Weights of a small GPT-style language model, trained from scratch on English Wikipedia.
Architecture: rotary positions, no biases in attention or MLP.
Training: a variant of Muon for these matrices, 885M tokens.
MLP neurons of a small language model. Each row is named by its layer, matrix (gate and up: input weights) and neuron, and shows model dimensions 80-207. Each number is 128 + 32 x the weight over its row's rms, rounded and kept within 0 to 255. Numbers have three digits each. A neuron's up and down rows have the sign that makes its largest values positive.
After each neuron's rows, "fires on" lists the tokens most often at its 100 highest values on Wikipedia text that the model never trained on.

L6.gate498:114131114163056119112086140119142101146199127171118095122098070087152182110073084130071168095095135154139162161192158129090125123144103126064152123153175146126112181095148110111071138191147122045179140108143119141127201112126143105067126170113140122064171091091120163142147101139086098124109114126189120157143190107150111107144103104099128120121125120150072114052112131099097083105147
L6.up498:096098122133150197103155118187153051123150108112096119137074162115075169124105110135146110131124125200140124142158089175092081107158141113089147072103113096168071153113168132189153163174109122122130145107120121075129155127114162154088110111136227127166171121203150167114145123173130174127103134078139100119158205114132090149121062109079171084156109119197161102144157156077108142132114
fires on: ")", "\n", "W", "Species"

L6.gate240:147127174158119126165082173182129102187105099065151159140188107129152136067103074139114151127147096150100145121121155113173139111076141062150157139190174114122141143128109093189081186064183094112134205114169178094114149155105160090123136071117104153135138179148117126119184138133095069114124162178153163152165082080137096152163078164181172176156129111143125099164146154166189119120133
L6.up240:145099118170134175192088084154181098157104157159118088107110180118131098157056134108157110100088102140125127104158178097180147106139128134150141095115163139137085104138143183138145136173112090079103137050155141112141097053151111104149069176080098149118135102086117138127124149074202089102133121169140148142169105116163149199130191124068122124077154121109111214131141132156130166129139
fires on: "=", "hi"

L3.gate283:138168121133079069071094154117128079147111094113144124144161115106126099110108117074133139132139117106124100156175142179153185147103119084116122164115079106127116128116096098135143057100138100167139146116112091088090146097096051112063170175137147149138136150123171116125128157063078110135108169126135115083118128129135128116112114112092073082084088117191113144131158072166124173104154
L3.up283:122115105151083166171106153100097120140170103060087023104117129137130092192189157105177170101121128213147118210122184171064167081136154115076156155074119087100173132114105129148124141088157156195100117129108165096172141122122149157171107125180199124100075188102132131114057182124106186130106169098172124127095154141130132085173145090149119130139152091117101125150151092155135133152171
fires on: "\n\n", "\n"

L10.gate610:111104067128133092123118154135089065154101092097111155109133120131093097145064173150143147174124115138201080115111057160108116126121100116171175169099090150170126134065120160113074140106119123131128204167132084130130099121116157122143163155163131134095133074122073078096127128079177153098124110146178099174167078165120119114158144128115135105076135079143070185147117153073120137150133
L10.up610:127103114144128150133106149131141155191145129105090105127136104130094101091063110139199069166137104153119069130123106140111113109172075172147190134114059093110122134110107106125112125128099111158099140096145077128043091150138089109122144106127112164124150103134105130098130091137138143110111121050121047178096165139081164164139142094127094158086195136112130149171128177070134123101127
fires on: " at", " around"

L5.gate585:150114147107147118184108128175135115128139157094131168102097122148123122173129136105134165108167128145151184158120137093134136117129205161129165074099156189130127090104140125053064111146138131196118134131073110161201128130048137140058146142177168140135144123136171119039101165106116129147122098079106159146135170198111178129130184174162183140123099099176100169141150106173125190124097
L5.up585:132108109149116107088122088142097098178126149129048132178170116139152125070112116152123123191035159125156177139139092105147128148141112065142147059181143100149093107166158098092123022086107132120159125139118133151144138137079176131121092161149157104144164147169074121126127090049135146133109134128047088145122150109115129106102064148089142149091105116214135098110119102142096115068113
fires on: " not", " to", "t"

L3.gate128:095154101160130082110113086190105133065144154114129091122165145140121183175135166143106195153104176125152185135188107194068118152129110169167107161166117112179105100100109107129102097160151132128084163137094163218101124143083173159108118157104126095114125130155147150134108142171113131136092090086152117108136132113143120119145167138090121121167148131099109166145112138132154105158128
L3.up128:128135147148104148163153113064143131057152139142152089123132197163116140174122145121177158192145154142098123115107159141177126133192136141141137165167197108179111126116097129119088109079135140136040145136083171098163177103098190105126179142119165115138151135102157081207155104112141189130092112149192129087121159151155164152140185139075142194134092153159125158093136134155119140097097
fires on: " La", "La", ")", "la", " a", " Du"

L3.gate680:150174195109091161085152070121142124119144104127173140078112133124115175107126098168116116146101118110160076072135166122196114102148151110074050111165080085121146109190123124154146099122140121125148153199093134157142164152139124107104103182166128162117123083132157168131114186107110116172132106171150124161201167158090110100123194134115074124106109128169066130102168131107109117133174
L3.up680:127157128074088119143058093104138116119188109134137098172179102124133140140183133133081102102124118144140148120173153177146111093123102117095150091118150066127105134138098126177122105096178069144158107135163150087132166142159139111147178209042130100153189186105183088120153189110148191132096116149145101149088114086134163124071119089118143106148130092148181141139137096132060079139182
fires on: "\n", "\n\n"

L9.gate245:107110155079130100169137115115106148124090123144186129168131181099107109126107085129144071108134155086074116061114100046147077055117114153133092152132107084064123122092118127097115145090152106168169202135177155107132151218175127134106084064121105157119121126131092131082140174159094124146196095114093154146126126149136069169092120086079130152145137044097130205121121105074127164151145
L9.up245:060083120132042092121110145146151156105169082133104123176141121108089132077150178122111135119167120096062107142114093167140170097065127058142118156143087196085081114085073163140083101144138104096045112135114112112151106149110119146123130132146139110113123111174131051127097121081137087139164070190118134064141120091147126139092222142118091116117133174086152206113100104153117117146076
fires on: " \"", ":", "\"", " mini", " vi", " ("

L2.gate55:138115171158108096141151105062149145075101173133110119106106119156098143119131099137089164155110100157105127153123136153161117126179135100072128080123134118197185149203098132125130097108057137113118082078193120128100182160063104133126054094108096133080117175134135101144108153115112146077103095128137139136158128117122204177138114203173138060138118072114139156086093087119123139133097
L2.up55:102159177182129114106138122148118090079062115119168126154072127174101106111146142141083102160124146129197146150172092159162114160151147106135119138071136142146150129121086149209135068089161088104133143127124119124174133106120142132150110160094132132110092130104093079090098168143151132104116135198175186136117124033092157148102088143143046106086107155164075102156128106121127061168077
fires on: "n", ":", "an", "ne"

L2.gate578:072128101103114115103153132088137154143150131158135133136123136113116166110102216140172198092132132136150127133140163159087128116132085086100136180158140113107163084106122119152093125092122147121067131143123178170119132071136187117086168089108131104200137107137157115086173068137101047164081125129116089071128117151113118105096137086081086182126056108116108201133159095083134139128107
L2.up578:126064143071131082164155059167114149171090123232105152106132164144137119080141135125094098194136128127157079138075189147137157137163149130100130095167084105126075102114160095068114116158158218084112096191135124136138149138170113101069097188048120152067151192127150165129120113092119134121115088140104127081113111086174135147133118183142139142153073153094140137119137117103084130188170
fires on: " res", " Tu", " Cu", " bu", " Su", " Res"

L6.gate567:171160081098138137158123139190096101090112088162085209099092099071104139125128099120069139201119118172169094189122132149113066116119115086167130159155138084161104074157127102068160153133124140134133099161133139121133145182137100173166115092143125077167096106085123138108131119120101080114198091104110136117118115138155174070174145125150131080112103073092133130159138066170174128129149
L6.up567:131120112122106109161051121148118037116123132068109157165116137115114086135118136062115197161142155169178149123134209151099101155105099169178172105193158158107142135099119075103088110134116050110126146123121112136142133197143093132101158153103125143129122181121109180096145107112151129158119182103137139118120073144109185139128085094121105059120184122110103160208094147137081147124117
fires on: " to", "'", " million", "000", "\\", " of"

L6.gate83:107084083097128110131121129162164120153158085152169116162077125116104133183098100129072128172145169060112154109165126130133174089144128063075077151160152176113177154141171106099161139145189137138180112108115086123159170125111120158067085148154119154088112099099148124102030176153114102107168079145140157086086193164137099142088136162110126117112095155063140165092166154094153099137122
L6.up83:132132116125099140106111129107116149079145151209155125061130151081101185161134135170132115068156101112071106171156197111120096101123079134153165155145133125077179152188091166099132131072173068099136120060142191136092169164097107132093113160144164119157152095156103130115059131139150206170107090161108149162130182140124147122104068179139135136130084173127160158129121130103133169156136
fires on: "\n\n", " is", " was", " It", " Species"

L6.gate387:103127125132085097128110077113107111101120124122152130126113128139075068152095187119176086170150144134075133134102096124110117151124067104090168119077133126132116144148150130134106115083149168100174158164114078126095134127156168055113105150114149150187150125153106157128137169135137110148166076178132182123110165140174165134145096104135119169115073131175169113107118108170143133085167
L6.up387:161133148170116106126187155158100167060141174132159174092119116111134127152107097096109126141163066142131176172102150076078172099151103174115150164114155096116125157102163186169167125128135152052200137069089108179133140118109162139121146143163157120151126072091180116109089146075109145104166105193112121118146121123200100130114165103125104118128091146152156108084149116112115152123168
fires on: " t", " sh", "sh", " anim", "rib", " like"

L6.gate161:118102177135129178153090145099118162137142160158185140200139078098157129123094181122079148151112167163179101124072122136113113100106174153112140171111105177096160137090162121146117121128158125105130124203147181131098132093201133100128090134074170159202108133154131149145087106134128085137169104171073141125147125099099070123149139115142155134101142190098161130146073139176114132157122
L6.up161:161045175151102150114107182198140109115070175184158130132146076166142142106122135178129142136119100123105107164146091083121125154118162145108136094136128150138180158131115152135130117121096156112112182093162156164041140151118113062096136130076124153172132173126130208094127149110145136122195095136132100119129124073118140125160128106136132052117166145091112098104157081188118106148131
fires on: " (", "("

L3.gate605:119162078145105126189131128101121148063119116149120037133121090099152059156105121118108186108124079111138157117203084124114098115161096138099122105106162125122096092131124117147170147146160170132148114115123119130165081110148129127080120188140173124171177127130074184123177048144118108143107120132145109139151098102150101137081163159061098159152077121057151145164160154172090121107142
L3.up605:102094145212073153176158174123155157150153116119109117130163115134117172114131112104089170159096189132126119153086114102166079133203083123109097080087130135130087136124140058120147140151109156090171087154153117086132086126104119208099109125114152113179107073156158089130115121176114107133127148080102139120066121131137084123149115135060149173171114097116169134216094148108193153183088
fires on: ")", " United"

L3.gate700:096099106132130099125157126101157158157079094107148114077085124124068194204091141109140143085177095093125152128175144155080125154102108078085132118096164244087161142147083116070111111098117134125084093154097139072169157173065121151089166135104113124151149102125174078152177076106146179069179147090098121175191145118076126144125126105162168108075122110127150133117129114132170190150102
L3.up700:145115102107162137138113112103072109111144114110118139166137142165151093163105073164100143128127146085213093084115073158130171158068137128079110162135169090125125106116119154130187160158179138165100077093090117171121169089131204124108125138108148173107097090159092125153074078179160189145078097174086143134159136096135121124126074150131131140132168128151169124146079092102090159078151
fires on: " to", ".", "ound", "est"

L3.gate647:117124135108112153144044143128115131059088100164108144096192197099160167150179148166204138152159137165111149212121160148108154127139053137157115109127186128180124121115146160133155067125119183146111134105165167117131101135141167112113134071128111116139157119174098155121083091144135125116118135111118140168184189114134156135100169152110147090142088185160074149049145174167128157180178
L3.up647:158110125101183106078092105145200138172126134171070135154125153121147191159115094157113114103161126126193097140106167125147113106121167136134145065119146162116160178135106168136132140131062092114183110139098167182109147164102147074112104115092114160139105112185130153158118184159071129128129102105170199133072148148160089174130091118134134163174109142183109155159127129103153099124060
fires on: " of", ".", "all", "cing", "-"

L6.gate640:110176170125155143104066122123113175146118189126171083136111157061167110132110118169133120128151143140146092101143094069143120141127103151137124174172126096158113142110075133100144114141150126205104128133144141109107215088104114109148136149119062181086035089133065121110143122089113132153092124171137159137146187114109153087128115139115139112119119101147146142179082102140125102133130
L6.up640:148077098136138118127093108125062100154169129072104165163179165139095142157162128114129111038110102166110150182148129125112141136148123100102174127159131149115123132133108085209110157151095144122098068101142106111107151153173165154132171106090081184126136198103098107116076168071160112130177112126082100074112145135111153147098133069161145131139137106126158115194089110165098144138143
fires on: "=", "\n\n"

L5.gate73:108136160207130113144121098139164150081159168143122091217168181127156093089177127169087106081162113105092143172093128168130117129108108121151100122114148163121120114092078120211113100101104158043119052089143116147115162172101087121153094115104107134141133123102105123105080111145122123112101116183138192157126133099126132096169090183130117114141181119137105090055101102142172123110152
L5.up73:161138120106187110119168149134128130149092122097124103146159098131109042121186089136117117090104145073127111114119075177140168093121144130155111124121104121110122151149111086102122146053136153068076181108123126078100139138125085111184180092092158062085104140198132125152166159195120160150100122122143146099093109146131127140102057164173117085154123139129135100138144100112147118102116
fires on: "n", "an", "ian", "u"

L10.gate353:101124102149115109178146099138059121127081191146084140133084104107111110142088117151147155212106103153110121107138089115104130093111153137122123150161058121118106103140153153126090117136098153154122104050151076101081144117140132149165088090109189163075094095107158151111131047135168110073136107101103138146100152172198165105119162123135157135102048112095109156203212113118119143116158
L10.up353:195051129127130172192080104141064140111045079157110145136175117129113151142134083086176112171111128132164137127105158132110178105152211161158158126143172165096134114167175163140020130100055111083125159111154084133137151127158182222189128144141193159095186077146122143120117151089116133145132107130114090123166166160189164125128133123109121135111175103142147167133182080095100124123135
fires on: " by", " for", " and", " before", " of", " began"

L5.gate238:065141112092177119111109183159075099080079119243202098173123108141068112107135121132216130075141129091163090096097124126092177201087100165152132102119147125152126079168096142152133136133180113133173069108106177138124185180179122148121117141141132144128167123099151106124114116167141148107082152109088150123111169080112116129170125161096150119159117139168097132108143147197108158082107
L5.up238:146094161029123094138118108166124160127106171127113123142118132133080192113199176144184156149112139137092133203135114141115101154149169169146155168106116131134140152203133128153096113176062154129043108172059117125183160110131113145141117095124128149153200176180132145131162112165077132143128131142153111113134216163082133149161158149171162134146115152115080101130110120125116126119147
fires on: " to", "ist", " Democratic", "st"

L7.gate71:051108114190158057112207092113112111099170163143112123159103100152131122136130077105150127139106162144142065078090128135137132116123066114138104179103120166143065187076139090182113149204159114114154109102147110099084141098099138171121076107135126109104089074076106078094084082085109103113127108115106160182174123136167156147131101144169183155099058076087131080164096100095121163141108
L7.up71:151160088082141113118098125114070149111096155096074069096165125144167130158071134170101130125111198111160136080201185112122161154136094133114134158183089142141168124117137115106151103145092156125140133135110074092141133125078083118120133130083136174137117168125165117162143122123160086094106172083106121115123104170109115115158081145158147112122139104124143124106151124074120195109092
fires on: "=", " has", " living", " studied", " held"

L5.gate464:126160119084154101072129149165155103130170087148152120129127125122079110086075073107151117104131144163102144097141162176114143135122095089123119170104118170155151080165158162126099120146073102093123146098148117102156101091136169127149146107131131112085162102048118096099105104141143101078170122111112131100201145132108115088118154096124035118130076086117140203152111204197142122137173
L5.up464:120120197097176098057127190187129144135104102101124127173091116085086094032223139122144131180131087146166119164153126091087157135124127121127125122131118145204150130099079103098085186111138135127101133137133076112150141118153121114095186090147154140110068176083125097115156103067144082142159182101146116132177110119122112103110164126142123130174119165154155137122121107168115170128131
fires on: " to", " from", " help", " of", " From"

L9.gate566:149158082110112123136163139150086156156068153103158176121104093081136168149159103076115093123179179126146118143124132149151177101112120164138154117070160124173163125161142117180108201114130121096068179132152124091124160179132126121104131108117162117141122132084069121095074088149123130087131082130118141122174140051141114092080140088042117120127162073131059098175101122103142103102201
L9.up566:142126074147188122168091145166145143113080126112087085148090148095155210122120092147131133181143143187136072127148136160083182089107135107137178142171072140100140130135071086101115127111130097121092175150128124112113102127075104098104203120123176138120149119139083157097174111093178175141114132090152055151152128138137118194097169136113104109174080105133113141161149122114075136132099
fires on: " to", " of", " from", " for", " By", " 0"

L6.gate612:125148095076105144089095123081115104106179154167129037142104123126148164147140114125119154135139092122125166137125164116104149069109144155125176155123133082205146134138081078163134099164150140180066122120163146140164099124154112153090137102168171115176121137170159095187166139094118107143110064161157107123105079121090097097084148150075138065119121172123194140189105138127107081115114
L6.up612:163133158127106121118169119106121141146160159096148164150194184144128213116143082162168105164093144139209173176113132134139098141134159046149129087134169107157098114184144096087142110117121141122108098141116118030104168174184095131164148104129137139073122147101179080170143155152089140103089125117147133175122107119122157086100128168130130119137117161089158149115093125128197162113126
fires on: ")"

L10.gate674:145125130211080121163168112095139101092148096169173073102090088114136119171141073081092180135104125145116143134117204124103102073162154135152161162135157106100147160116096116178162149169112117133118148191156089172147169136107101136158112159146152202124108173124119162105176095119077128141119110120062135135118118118092098086110135132116129175125150094140131110086157103151123107111098
L10.up674:140122142124119161123180084195114115180078097133170113165115089071182138082119196088128103104161105123122135091149125126066119070074121073130132172094139129133147133126147116162110055118130136133163127073134192084155107095167105140117170151140101133124085109077158137133126101071182143111129160231067154128113175085103104116150097129110121119083143104090119178135179110146107183145116
fires on: "-", " Ho", ")", ",", " G"

L6.gate626:163156100191138139164140102131081157084186160181118093148125142112104147131138150086104158169158141157168108147136139120198159093170083135125174134211144100121079102186118133097108148137138102089158117150098129085125155089116123160186114107130157127179070123117125099078135163068149156076135114192090129176189079122143164137097153113119139126120082174112178166102202158156088134124099
L6.up626:092112093133176092099116197128113045163144124092137129145145132143148090085126102078091114145133161157136036202136111079110155092115116115093089095121153088091114116118098158166098072104104091129072165144142098175111133123118114141166138108132156097121116149123131080129135147153186135111126084093092072117173066183115183073122095021131074080122102087060129095077121124126088170134142
fires on: "S", "C", " England", "g", "D", "N"

L3.gate392:112156095135176129142168137119113188086107195161153159139198139068149106118127174127112121051059148149073083156132139136098165105130110148160123108105118135179074163110112168133100147173118171169113139099137095116100138153086129195144151098131143056124115141125173096161083119099145131155163122116129081156140088123136144129167124207164157140126129185112088100120101150103094109092093
L3.up392:100102092176142072064120099103144115150128118173100106130161101089109108102060155118112105124143102164185168151127168136112111131178132134100103105076250150160110151106118169156083090080105125086130181141128155127121161116136053132131107105146175117153082103160172113013113143099106098150126136124135131143161164143084145127099109100115137073169206151104133162187064137140183134094069
fires on: "  "

L9.gate53:136104100138160143093116138083106106142175154166149146196175062190164182141086181092128149150098183116157103126111191120120135112146152066119158161141099088085154146124151085125136195128168062105094092181106087103072150143163118115132087166102096102110133109126129137151087108130142080077151105146084074113190134161096138114112097113085128161151098126136102145124114151107111140147115
L9.up53:178092098107116073174152150186054163118102170079103130159153127175151207115134099176078087109105152154112163117139118166167108097169148078131118135155153097097055126157102141084071120167134103122046120117088093122115085138120147122139159136100159143127172160133155122104167150158171145168114115140105105116150127144141122195076140119121072157089118147119121059056108136133180140129083
fires on: "\n", "nu", " (", " |"

L2.gate121:128119116073142136155111116125111154078146135118154134159150145162104156067128111094145132166119134089125160183125098142124089098155092151091094198196112072062129101106092114141077117095078115119059155139175162143156144156110113056088128146121101080118131143071133137130137104138109163133153150162112151116098172103096139150146152193140174115068103159085121158137110086143119128141142
L2.up121:125093110166107131096206189091133190129182146181083097089134151172132121137169172080158111117166199139163136129131163138111174113095121125161085180099104150131151158148137061130131126109126195137161119131093136177136154130090172103110093187090060117142167198119187157163065113115143185118096090099089031096126066115144130128171156105097117125153071151079210181159116149084111091137132
fires on: " Ru", " Su", " su", " res", " ru", "_"

L6.gate309:108102137115172145105110169118146094129113181179158159170130090170146140116116180104128107133115199093063093111080199109112100153172093143058123169143161103102121165093103111139191110127132124195083114112099146108121177102194112114118138090109142176128106148166173082108122159110100104100190124137149172130105162110121185151117091157136176103144173163062106095159142075140104164074146
L6.up309:093124146105108116122124127110078133125138162142109130035123076141119116072130144157102150162130132172147142102108113073098144179116147122178122153157068101142117096144137148119120087158140138097106162186088160153104115146151046039108097080103121125158091079124100103071133092147172128157131158116149131122107090156177139120140141064167191149097062129116120071176169070136132137095129
fires on: "-", " of", " degree", " age", " in", " master"

L6.gate683:119125126066146138125170173138146064130188174235139117157177043127161110088123102183093173085095133114166194072194101082108155093102093140140097141095174137105135044100148132120088140157166112115128131156143110128086133169116145144128121058118114146125177164164119157140131082113161152167159087102147167124131084144100139104121131144067112125088101105179156171121086098150165134121097
L6.up683:089052215113114118107140126120124143081132176101165129179116095152147072070058137169130121093146095080114128161152164168131140065099115106079156083104154149101099136147132108141076156128134114174127069137128118162040119075114152095175174105111162132133088144073130129115084057148130133126178152157114113082150102067113100157110157140157078126140107150141120151114118186155150111106069
fires on: "–", "=", " ("

L6.gate20:106077153123124141114128158200081122101173116191090160172173115095072080098141188143116136159156105114165151147123080142142114136070136065142072112123118158094174145088135132087151095189179128113119107143126120141139211135193129170173142139152145212118126159161138085111120145077100092098124137161132125153111188129168095104162093138091164056114128138133125139103093144135091137143085
L6.up20:105205121107118103146108211129124092103122171115135160094106099152137138100139179139179139191125132133081093156155149146127120133120113148088146151179114133114083143145102120156142067166159146171145158106141142119098079086134111090105170109100153102124086092125101108095134129079147145146140092113131100103130129163157156228106139070097195114127093113122071109097158090118199181114118
fires on: "-", "–", "s"

L2.gate672:113168177164105107171141104118204135127129146147210168153155124147050129120094107117148084157122121133122132119162084104137102124099137128138115111126120149082157098130162151122068146133102186151196090137171122111147119140117130057136088094143144130159087139175075067096105133169081130126115178096154097188178149151087113098138122168150105107158102086134128093159087089113121089124073
L2.up672:131168094115125111160148098159093130097141161083180140116103130120169128183132195128144102091173099101192144165082098110144135153161102071120126115137155106113155079123181163066148214142127174148125124127087103112128125146105134094113089107104109111109110165158116100163141179123102175037096126124052123118078172139067146176127123118162132137179131146129134151166080109128071137147169
fires on: " Man", " man", " You", "Man", " Men", " People"

L9.gate173:147164134214182074116126111117031095099219152052190141157088122148108114114052098114123116135105144128167164207148139111150103146179120131119134130101174110125069177122081117161177085144177125093132177139134099139103087127105199100077149127093124109110124109113086096134108170116066098183130130097125145174098102164214151099135115154135161128104157139173115065153120098118133131099119
L9.up173:153162132143158124102177110146124082138155155128192210128157123108058139136114113153101138121173152092149151099093051127115100105168115131095102131132093146132173096085076161163134141164064089123142112153160112127148092139090121184086135118157112111122161151094072131144107126105128091122193092122163135113105102170183148095138130095136141170092170120154103146105096169119149163086141
fires on: "R", "H", " Is", "pr", "Is"

L7.gate135:089137171200076143171168177129138177115126114181117100090093105198063118141120136128083087170110146126126111140122155107149123098154132069090155098117113127158122101094127112179123138122171139128080113175144183110160136102120098154118066098079155136144077170116123144106149131127111085141161141119091076182110141199113131130168192165153124098104110116089169159174118103154146141129184
L7.up135:132092125119119115152065125145163110123127137165147090191115061178182133209099118165151111114139099191133109131184126143121165126077106149120154170089178142161187118170203146084102064127150090121101102188144155137081175095155139124162160115075110135152127173070153138128163104097199099167161128093073074066093172118103179140139127166147160126107161121139115119079159153155099128145160
fires on: "'", "("

L7.gate170:103133111068166215134131149094122130036188131151093162066141147143108119113103167155137151221149140124128175071122126092122117097155149151126138151111115161093128165137101121141206190107186097194090155094129091118114151172146137107151111091100144142140127106112101122115142114131113091104140108084086154122101168104130109097095136166132134088123125105128145173127055121189111070131128
L7.up170:168125131164106134131105157143132125061140123100143113125104086155081051095106171151137118100149135067093088127127138130118150079084147102142146089129069145060133167148103037159160076171221151181095176107120090086151078134084146143177143106110129092128106146164180218132122131126112166091164104146138103126112128116180095099153117152170175102133116151137102148141061102175115156116090
fires on: "–", "-"

L9.gate31:128187164158122138164102138121097139100138148171199115150151109112117119166115057131144093117156189169136103137162113111114057114128121103147157114104143147123115154154216130113137198080190159135171127132124082106174120117150055063090156148123137162129210122164087127078123110126177134087132123137155143120170189152076140107128081162149104133140119222132087108124147165135155067127086
L9.up31:151206131209124088121051132127141116192109128124148149116102145134103108162099143108175122102132167109168176116106122096132128115112124171109090149128098162166081056139199133139151132096113118132153117087088084068116152114115147126130183138088125140131120210160141090103153161102098119079129164132116188108145166132102209094095104184132162126095111172164116122189093190122106118124100
fires on: " man", " gen", " Gen", "Man", " Man", " men"

L3.gate697:135151135131111120165150155168162124119142152150080127125130070097043144141116167081113175110169147096140111155138150100085140109153111182130179131147140206094197068173185115125101143153114141102096125116108115112161114180154134099194115121159128120132054167104177130083122155109190133124112110158154083126091166067134103186043126110097112125175058125133189201169154173158118151119094
L3.up697:143178147111086087137144086086097142121179144161134179157114081174065115133128123103079131144127175139160172098072139117110180093156119132166142070100085082106137098132135114080087133153129131149099120106140146174114102153106108180088177129177191123125234116129106124110148080166155093119201169107208132151145141147109123126158121107170109056092138036166098123097110100061121116114105
fires on: "'", "g"

L7.gate348:177142160135168168131172109139143148155161081086087150165099132133184182099166107123136138148136202152113127089146137194120090119097016184106136109157123132163127148104131167096109080077069130158095171092088103135159107110179163113126125106125129092188128124118163153124135155127115123138148079114130167120179115160105088109176122155129108121105077159182116169123153058210142144152132
L7.up348:140117132095149119155075140140128168115180149109106151059085088132091122089138110135115099138109132140213104072131126153147111101150065128120162081106106119157118126113176113144152103152166131122122113153070158186130134160103099086072148150159159161125115121105137152112098106109090177120163110036137137121086111171113108131102117122094156118106074088155107167168172086132169135118138
fires on: " of", " among"

L7.gate259:094116173149093115143114136132095145130118163154119193077148167068075101142118180105132185118107092189137111161164115116172154107150106125073143113099133172155129094142163103097105101104148140136115146182030118087147147173155179150120126136146136143151136131135095109166163079099139146136121130125077173074134136157092152109101166144112122098120147131163166136162124177197120135140123
L7.up259:107123124132086139083085139142126173145108155192136164098204131087113107122129113112150148127067152135116147102165077147149187119160050055210114135158194163092143189172135131126158131126142023104196131115123097113163113194130212101107116128136120153104117135134118169093130097118128163112109089064139121145151147109123131080146126137132137085102120124148153134135094173248046183082141
fires on: " to", " can", " would", "t", " not", " and"

L9.gate206:120114147159117079157097136148085076190088189165155134128122135081144139097128168144175132132182130126123159151202110109183124133138131126137119114108149169133133163164107111121169101141096118112154141088122087157132136140129238091090101139142166123126177120159091178114175118068089081086130163129086158093119172178065168061132099089079150186118142106156104180110148182148084174058191
L9.up206:176143133129145116129132117126087128170086153198136146120089150129137137121179115109190189121084187107156116161176126119061124153249162101154148162123109138140109121137129135105161102052082052081115192109109118157179148123120150129112124100086153132150109074131129121115070096092122089131076101122127095086180160140170141106166131149123130181131157075148135168172173125163134144097123
fires on: " to", " To", "To", " help"

L7.gate209:186144062114124127055158152098154108156156183170153158145117091174181111122164162136133141174143180123146150189150100223116133083115083169054103141083144111053142126105121114124102188172101147109158112105132115104184112116124100151145171144121182125162152085107118190102139127118148109148090139170094121132170130191097114167116151134131102105139076121149138095146103129117092076115167
L7.up209:094186086129130126107094096121174162151140086200166147096146079133148106144120156105084128130189131149128128122130176111116100095157126156168134115155148109141117152158141124067122113177099094131134105090188080050116174126107116105139109112135126126107155137127138097098111096081115133205185111072111167116087082132142129119084128058084119150209103188095060152110159095124068149096123
fires on: "=", "W"

L3.gate531:109134196162101174126096130169111082123172097147147075144120086143063178125090118084109139129127099156093136148118071088179165134122150058123100178115162163176146108099137134096128078115066094124098220102130115112121133186086138146140118104122117134121135133101102142169122146150169153095079099104200127031104136134192122116154134113155150175105115119148135170114164131173125130133094
L3.up531:125139076151127130108092140202144150142160177125142108105120138122172155130113104149169110104035167207152137105081138114101118164137121156172175124122092103152161146103194101146111125167139103163162168044131148166070147106089093132152152127117086070114176154136176126142136162100134141127118093130182142134144132086134147125113089155086151156047090118121080152113187093184159137159116
fires on: "=", "au", "as", "ed"

L6.gate604:182112123083161133072112186121163118142147132137178077183141133103196104139054079137083144170150123072088135130130157157164113163134104060092164121091143058149147141156129119143114147191102142132073169094177119125144108109120139100124144124148100161117187155082103082105185139076097126126130119117146151155144202153093160152071091142108105094172106149123033151120134123155184091128136
L6.up604:166171127114159208147095103123108127129124084150126118142207101131092132055098098126086103072182120146141155097123133129140164068091127138150110113098126144137103134143174165138166068130122118137145105084179144138140111161157126120173150078195151150113120134164145057063129154096124192169204130165106188170091163139139066131117120105102073168147145081166172172164178115125134098083064
fires on: " =", "\n", "-", "=", " /", "}"